Weights of a small transformer language model: untied embeddings.
MLP neurons of a small language model. Each row is named by its layer, matrix (up: input weights; down: output weights) and neuron, and shows model dimensions 224-351. Each number is 50 + 10 x the weight over its row's rms, rounded and kept within 0 to 99.
After each neuron's rows, "raises" lists the tokens whose logits its output raises most directly, leaving later layers aside.

L6.up1393:51 61 51 54 26 43 53 59 32 56 45 50 60 58 47 45 61 40 43 51 51 50 75 39 51 57 63 55 46 42 56 47 33 28 43 37 46 43 63 39 46 51 58 65 53 44 42 49 59 46 67 48 57 54 51 41 58 67 37 53 59 56 60 58 40 75 54 53 53 32 55 51 49 50 47 44 51 64 48 49 51 69 52 49 48 49 65 43 69 67 62 61 34 23 50 41 47 45 41 51 45 51 44 54 60 51 48 67 45 39 42 34 46 55 55 73 35 49 49 37 46 62 38 48 44 56 53 61
L6.down1393:46 44 46 56 55 48 58 53 63 55 37 34 55 53 45 55 31 50 55 52 44 67 25 52 53 48 40 41 34 54 47 56 76 51 29 44 53 56 38 64 53 52 57 59 60 63 60 44 38 35 40 53 70 52 55 43 40 46 51 53 50 47 45 50 58 49 48 70 46 34 29 33 55 45 63 53 51 31 56 52 42 35 50 36 47 35 36 60 53 38 45 34 63 56 57 64 50 44 54 49 55 73 62 54 46 58 37 54 66 52 61 56 45 45 56 41 56 38 53 43 56 52 43 59 51 52 53 30
raises: "t.", "t", "ties", "s of the", "tes"

L6.up87:49 63 43 56 60 41 50 29 58 35 44 63 50 41 50 36 55 55 55 51 46 50 32 45 45 45 60 53 63 46 33 50 41 62 34 27 65 53 41 46 45 67 48 58 42 43 59 68 56 53 50 53 45 63 34 59 49 70 55 53 59 43 33 51 64 50 39 54 53 40 69 51 67 38 62 42 47 66 70 47 64 54 62 50 58 46 52 46 51 43 37 41 47 49 63 54 52 37 58 60 53 38 62 65 49 67 60 50 39 63 46 34 51 53 48 48 52 65 38 55 40 55 47 46 67 56 53 55
L6.down87:60 49 54 35 43 61 37 39 51 40 56 48 48 63 54 41 44 48 57 64 55 32 32 55 43 42 47 63 30 45 50 58 38 40 42 48 43 61 43 48 46 57 58 29 42 52 50 38 57 41 42 48 62 51 36 61 55 46 45 54 49 59 60 49 69 31 61 60 54 38 44 51 47 43 55 60 50 56 29 52 58 71 46 63 52 55 47 54 48 22 50 52 51 45 58 43 22 55 59 43 47 52 52 48 49 58 39 36 65 41 49 37 69 46 49 48 50 52 69 47 43 41 39 42 50 30 43 49
raises: "anic", "an,", "an.", "an", "an's"

L6.up1273:43 51 37 60 46 47 59 51 63 39 53 58 45 60 43 50 38 19 57 39 50 61 44 47 28 35 50 70 53 42 48 47 50 48 46 55 32 42 49 50 51 51 44 62 48 40 38 51 51 60 50 65 50 45 58 58 47 50 45 43 52 38 42 36 50 57 32 45 57 48 63 57 61 68 51 48 43 63 40 40 65 42 40 50 54 38 65 41 70 35 50 40 50 56 33 59 42 56 56 43 45 59 61 49 53 60 51 49 57 51 40 48 40 59 42 54 57 36 38 55 30 65 32 58 58 33 50 57
L6.down1273:54 56 50 41 50 60 48 42 42 53 47 61 55 64 54 31 60 62 22 39 41 51 57 70 47 63 50 36 54 44 54 39 48 39 55 53 55 70 68 58 25 57 44 46 70 53 57 54 41 25 53 49 67 53 44 51 36 52 50 51 55 52 57 42 28 54 53 44 55 63 57 45 50 38 55 57 31 54 53 55 47 60 55 51 59 50 72 51 29 71 59 51 46 37 53 38 49 54 52 75 52 51 46 39 49 31 50 44 54 58 42 60 51 59 35 41 37 33 41 42 34 40 77 51 46 55 59 39
raises: "ing career", "sy", "ice", "eep", "ing and"

L6.up1759:56 42 59 35 56 66 42 63 51 34 48 57 78 45 47 54 60 58 47 49 55 55 53 39 26 63 61 50 45 37 68 56 50 43 50 59 63 39 55 58 62 42 41 39 42 47 56 50 50 58 46 49 58 45 55 30 52 40 67 60 51 38 62 61 48 40 59 61 55 37 63 37 62 63 42 54 22 48 48 33 63 57 38 40 56 58 66 57 61 40 51 45 63 48 45 46 46 55 50 64 42 53 50 31 53 42 57 44 54 64 42 42 54 54 47 58 54 39 68 50 61 68 30 58 64 47 55 63
L6.down1759:50 58 60 37 54 58 57 39 53 34 53 50 77 33 37 43 59 52 40 44 44 52 51 58 38 43 48 61 36 35 60 63 64 68 51 48 53 43 47 69 60 43 56 37 40 60 59 55 45 60 40 47 49 33 45 33 50 38 66 63 35 60 60 55 43 48 60 47 44 55 50 35 35 56 60 48 46 57 48 57 65 60 71 49 61 54 54 49 62 52 44 33 35 68 50 41 57 46 33 61 36 52 48 37 61 50 71 46 58 46 55 39 43 91 41 51 61 52 52 41 59 61 52 53 65 48 58 46
raises: "ends", "its.", "ves", "es the", "its"

L3.up568:55 51 51 67 47 55 53 39 42 62 39 49 39 76 56 37 67 62 52 50 59 48 30 55 64 39 54 49 49 45 63 50 67 58 43 47 43 53 45 53 39 52 42 49 60 51 51 67 52 62 47 63 54 40 58 50 46 62 56 48 48 70 34 42 43 55 62 47 43 73 44 82 58 63 69 66 48 37 45 50 51 54 43 60 52 45 54 50 59 57 61 74 43 46 52 41 45 45 66 50 62 58 34 49 33 49 63 50 34 55 33 49 57 35 37 44 49 72 33 54 29 31 56 45 36 48 45 49
L3.down568:46 57 48 50 30 46 58 58 68 43 49 57 44 56 35 53 66 63 58 44 44 63 65 56 48 39 51 51 57 58 48 48 48 38 39 57 59 38 61 39 66 54 46 42 39 54 45 57 34 41 52 31 49 58 46 68 60 37 47 47 38 36 63 62 68 57 51 34 73 47 50 38 42 35 49 33 39 57 43 58 53 53 50 53 41 72 46 47 49 46 33 29 48 45 61 68 46 70 36 48 45 40 52 39 56 49 52 57 54 55 03 49 43 46 44 45 35 60 49 47 65 48 61 42 49 60 65 62
raises: ") was", ") is", ", is", ", was", " basis"

L6.up15:46 38 73 48 55 67 60 30 53 60 50 62 56 64 68 43 54 22 44 52 62 46 37 57 60 38 40 54 40 61 50 34 62 41 46 44 34 56 27 43 59 25 49 61 43 37 39 52 38 56 54 44 45 60 45 46 35 48 47 27 42 60 55 47 60 44 43 31 56 41 51 49 63 52 51 38 65 58 47 47 34 52 66 51 51 54 48 47 50 31 41 60 56 48 52 62 50 51 55 58 70 61 45 67 46 67 44 60 30 54 49 54 53 58 72 49 51 54 44 54 70 66 57 48 53 44 52 65
L6.down15:30 56 67 50 51 51 65 38 34 47 57 46 61 53 55 47 52 37 62 53 51 41 56 57 74 39 54 52 40 65 44 43 62 50 43 50 51 59 46 48 47 47 48 58 39 53 59 48 52 51 48 53 41 47 40 62 60 46 44 33 37 65 48 52 58 45 35 55 44 36 48 41 61 61 45 38 43 56 54 58 57 66 58 41 56 67 56 44 37 57 54 53 47 52 43 56 29 48 44 62 64 60 55 44 55 43 30 47 42 60 26 59 46 59 47 47 59 45 24 45 82 66 35 59 46 45 53 49
raises: "rons", "les.", "alls", "ters.", "ants"

L6.up475:72 40 50 42 56 47 51 31 59 36 44 51 61 53 42 56 47 35 23 56 52 50 46 68 53 43 58 46 46 74 42 57 27 66 50 44 56 58 54 59 43 57 60 54 56 46 42 50 60 55 45 46 65 57 38 53 59 62 66 58 50 46 38 49 49 54 53 42 46 70 59 53 60 43 44 62 53 40 43 43 46 64 63 45 82 56 60 54 58 52 37 41 56 16 50 65 42 42 54 45 55 31 73 51 37 49 56 65 49 58 48 55 55 47 62 47 44 35 55 50 51 56 47 57 56 43 54 57
L6.down475:70 27 55 48 59 52 52 38 52 60 41 57 57 38 42 54 54 58 50 55 45 53 39 62 62 54 48 42 24 55 48 52 47 54 37 42 52 55 48 43 38 52 72 39 40 46 48 57 64 67 43 38 57 40 35 44 44 42 45 59 43 58 47 49 48 55 60 47 49 55 30 39 39 59 51 45 48 44 48 71 51 60 44 64 43 66 42 62 47 41 53 47 54 51 53 42 30 41 53 34 45 53 66 49 48 57 52 52 40 61 74 44 55 45 55 37 55 45 56 68 52 65 55 54 55 51 57 41
raises: "ese", " Coast", " border", "-based", "uru"

L3.up818:44 57 50 60 53 57 63 42 60 67 59 47 61 40 44 49 70 73 23 41 50 45 60 62 42 31 47 37 53 36 60 44 37 49 45 53 44 54 40 46 48 58 59 42 59 38 58 58 64 40 50 31 64 62 49 50 51 63 37 50 53 50 42 34 56 44 44 58 53 32 49 45 47 55 47 69 40 41 46 46 53 70 43 78 63 61 50 58 48 40 31 27 51 57 62 71 60 46 51 50 59 53 65 46 48 51 49 38 53 71 33 57 56 62 65 58 62 65 50 55 54 60 47 54 45 56 48 46
L3.down818:55 48 57 46 60 47 52 41 60 55 45 61 67 54 63 49 33 30 53 51 55 46 58 64 54 42 55 58 44 44 61 46 40 40 43 40 65 40 52 52 51 41 44 47 62 26 38 44 46 60 67 48 52 52 50 48 49 56 59 51 56 43 50 41 58 40 45 48 38 50 52 26 51 42 42 62 44 56 56 53 48 70 56 48 44 59 48 44 54 57 60 44 47 40 49 43 44 51 76 61 51 43 59 49 59 49 42 46 53 47 02 57 40 78 59 35 65 57 39 38 43 68 67 53 52 40 58 36
raises: "== History ==", "==History==", "|---|", " growing", "==Ge"

L6.up1116:70 55 50 42 47 50 47 47 38 58 40 44 60 48 46 21 42 51 46 64 37 39 40 45 56 57 56 38 44 54 45 73 41 55 53 43 46 41 61 43 58 49 52 52 52 47 52 63 62 67 57 47 43 56 51 49 39 50 47 34 46 46 48 58 42 51 67 38 49 50 53 31 83 55 28 45 61 48 39 59 58 33 59 49 58 56 68 47 43 22 37 54 37 47 30 52 56 47 58 58 69 49 52 52 42 57 65 44 41 47 37 42 35 55 66 48 44 48 68 35 53 59 52 55 36 65 49 55
L6.down1116:50 76 49 59 41 66 55 63 53 37 68 38 54 40 31 67 48 32 36 33 61 54 64 58 32 61 60 43 39 49 43 51 53 56 32 46 35 45 59 63 44 34 49 58 28 53 36 53 55 44 62 49 37 69 41 47 59 48 40 48 42 55 48 39 52 62 40 48 55 45 48 57 37 40 74 48 63 55 50 44 48 67 57 62 47 68 61 49 64 65 58 27 44 67 46 38 50 51 53 52 44 41 42 49 73 41 62 53 46 56 58 50 51 43 64 40 42 42 43 56 33 54 48 45 46 47 61 50
raises: "ised", "ising", "ices", "ized", "ical"

L6.up1233:54 52 44 72 65 43 51 45 42 53 43 77 55 37 35 49 23 44 55 50 37 61 50 47 33 53 57 52 45 53 57 61 36 45 58 40 58 66 54 72 42 57 48 46 47 41 53 49 53 58 51 46 37 50 59 59 59 61 59 44 49 40 60 53 46 38 26 58 57 35 61 52 49 51 51 68 43 53 47 51 59 47 62 71 58 56 53 40 37 47 51 50 40 56 56 51 34 49 48 59 49 39 45 47 69 65 58 48 41 58 40 34 57 54 46 62 32 48 41 56 51 42 61 50 35 56 55 52
L6.down1233:60 53 37 51 51 31 62 40 48 37 49 41 49 56 53 41 48 51 42 61 50 46 55 54 49 54 61 47 50 34 43 61 53 48 21 47 55 21 58 44 48 65 55 53 81 60 49 58 52 46 62 34 52 42 40 52 53 39 51 57 72 57 52 64 62 40 62 42 62 50 47 39 68 47 35 48 55 46 42 47 41 68 51 57 46 52 64 59 67 39 52 36 51 50 39 42 47 62 55 46 43 50 47 59 40 44 65 51 54 45 41 51 46 56 59 32 50 60 71 44 68 58 44 38 54 45 49 40
raises: "y,", "y", "ys", "y.", "y of"

L6.up419:35 56 60 63 53 34 53 57 55 49 42 51 52 56 52 44 51 37 56 68 50 70 47 74 51 26 44 56 30 54 59 70 34 36 48 52 47 43 66 38 66 55 35 36 39 40 29 29 62 52 45 52 73 49 51 30 53 39 51 69 43 39 77 51 51 62 41 47 63 47 61 31 70 51 48 67 56 51 52 62 56 45 65 63 55 55 63 57 57 60 37 62 66 55 41 44 29 66 48 43 56 55 62 35 61 58 45 51 46 54 46 56 48 53 40 45 37 34 61 45 26 55 47 54 54 61 44 66
L6.down419:42 49 50 60 37 39 56 34 52 42 70 50 77 42 63 60 46 62 46 49 35 50 67 41 38 42 55 50 52 42 46 45 52 63 40 51 59 43 53 36 47 48 49 46 70 44 43 63 44 39 62 61 40 56 32 53 55 63 54 46 53 65 54 70 65 46 64 54 45 58 51 58 47 65 45 30 43 63 49 46 58 31 45 44 58 55 58 64 35 56 61 33 30 43 54 53 51 47 48 38 68 51 27 55 47 44 25 51 55 45 48 31 39 56 64 46 61 44 48 48 68 46 44 49 46 42 36 44
raises: "on.", "aps", "on,", "ones", "ont"

L6.up406:54 42 45 37 55 51 57 52 42 74 29 57 66 50 53 43 46 51 61 63 50 27 57 61 63 81 50 50 53 40 48 56 37 37 43 31 44 36 45 36 55 53 42 51 40 47 46 53 48 55 47 49 47 59 36 56 58 55 55 47 59 57 46 59 56 46 54 58 52 52 61 42 41 50 45 47 53 65 41 46 54 54 64 50 60 48 43 39 40 44 54 39 41 38 60 37 48 66 33 56 56 68 69 61 54 49 45 51 62 46 46 52 44 55 68 67 42 69 55 56 64 66 34 58 41 63 54 49
L6.down406:58 52 56 44 50 62 48 33 52 40 50 31 68 49 46 34 58 35 42 42 40 51 43 44 46 29 45 66 40 44 66 57 39 44 41 44 51 54 62 65 56 49 57 46 36 57 53 55 70 79 51 45 51 37 50 47 47 54 46 52 53 35 60 36 51 57 58 51 51 51 52 60 58 59 51 50 50 59 70 66 61 54 49 63 46 47 54 39 36 43 38 51 41 61 55 60 55 58 36 34 36 44 55 54 63 60 57 33 59 48 67 46 23 36 44 44 67 49 58 72 56 29 62 50 57 42 42 43
raises: "i,", "i and", "imb", "i (", "i."

L6.up587:56 46 54 46 50 61 50 44 54 49 43 58 64 36 51 49 57 43 65 45 39 60 51 55 36 49 46 62 56 54 55 60 51 36 52 56 57 56 47 39 36 44 52 48 75 53 34 50 59 40 59 62 56 48 50 77 54 47 32 31 43 43 52 50 35 39 47 32 63 56 52 57 57 49 40 55 42 51 41 43 40 41 42 54 61 45 48 51 59 55 43 48 28 34 44 55 57 55 58 54 65 53 70 40 20 61 50 44 63 41 45 54 49 52 55 60 43 43 62 53 51 61 39 44 48 33 34 67
L6.down587:58 40 45 49 45 51 49 45 47 47 36 42 58 42 39 46 46 48 51 46 52 50 40 65 48 42 38 54 53 50 47 44 58 63 46 54 47 50 45 45 62 56 54 59 63 69 40 38 32 55 48 38 44 71 60 37 47 56 60 61 36 45 40 55 50 56 52 47 45 41 55 33 54 45 51 41 51 36 69 52 44 35 47 47 69 45 58 73 52 33 33 47 47 41 53 49 35 36 47 44 38 72 45 46 55 67 64 53 40 54 84 36 46 29 33 53 38 56 49 56 60 62 48 63 40 43 41 48
raises: " of the", " of the P", " of the S", " Of", " of a"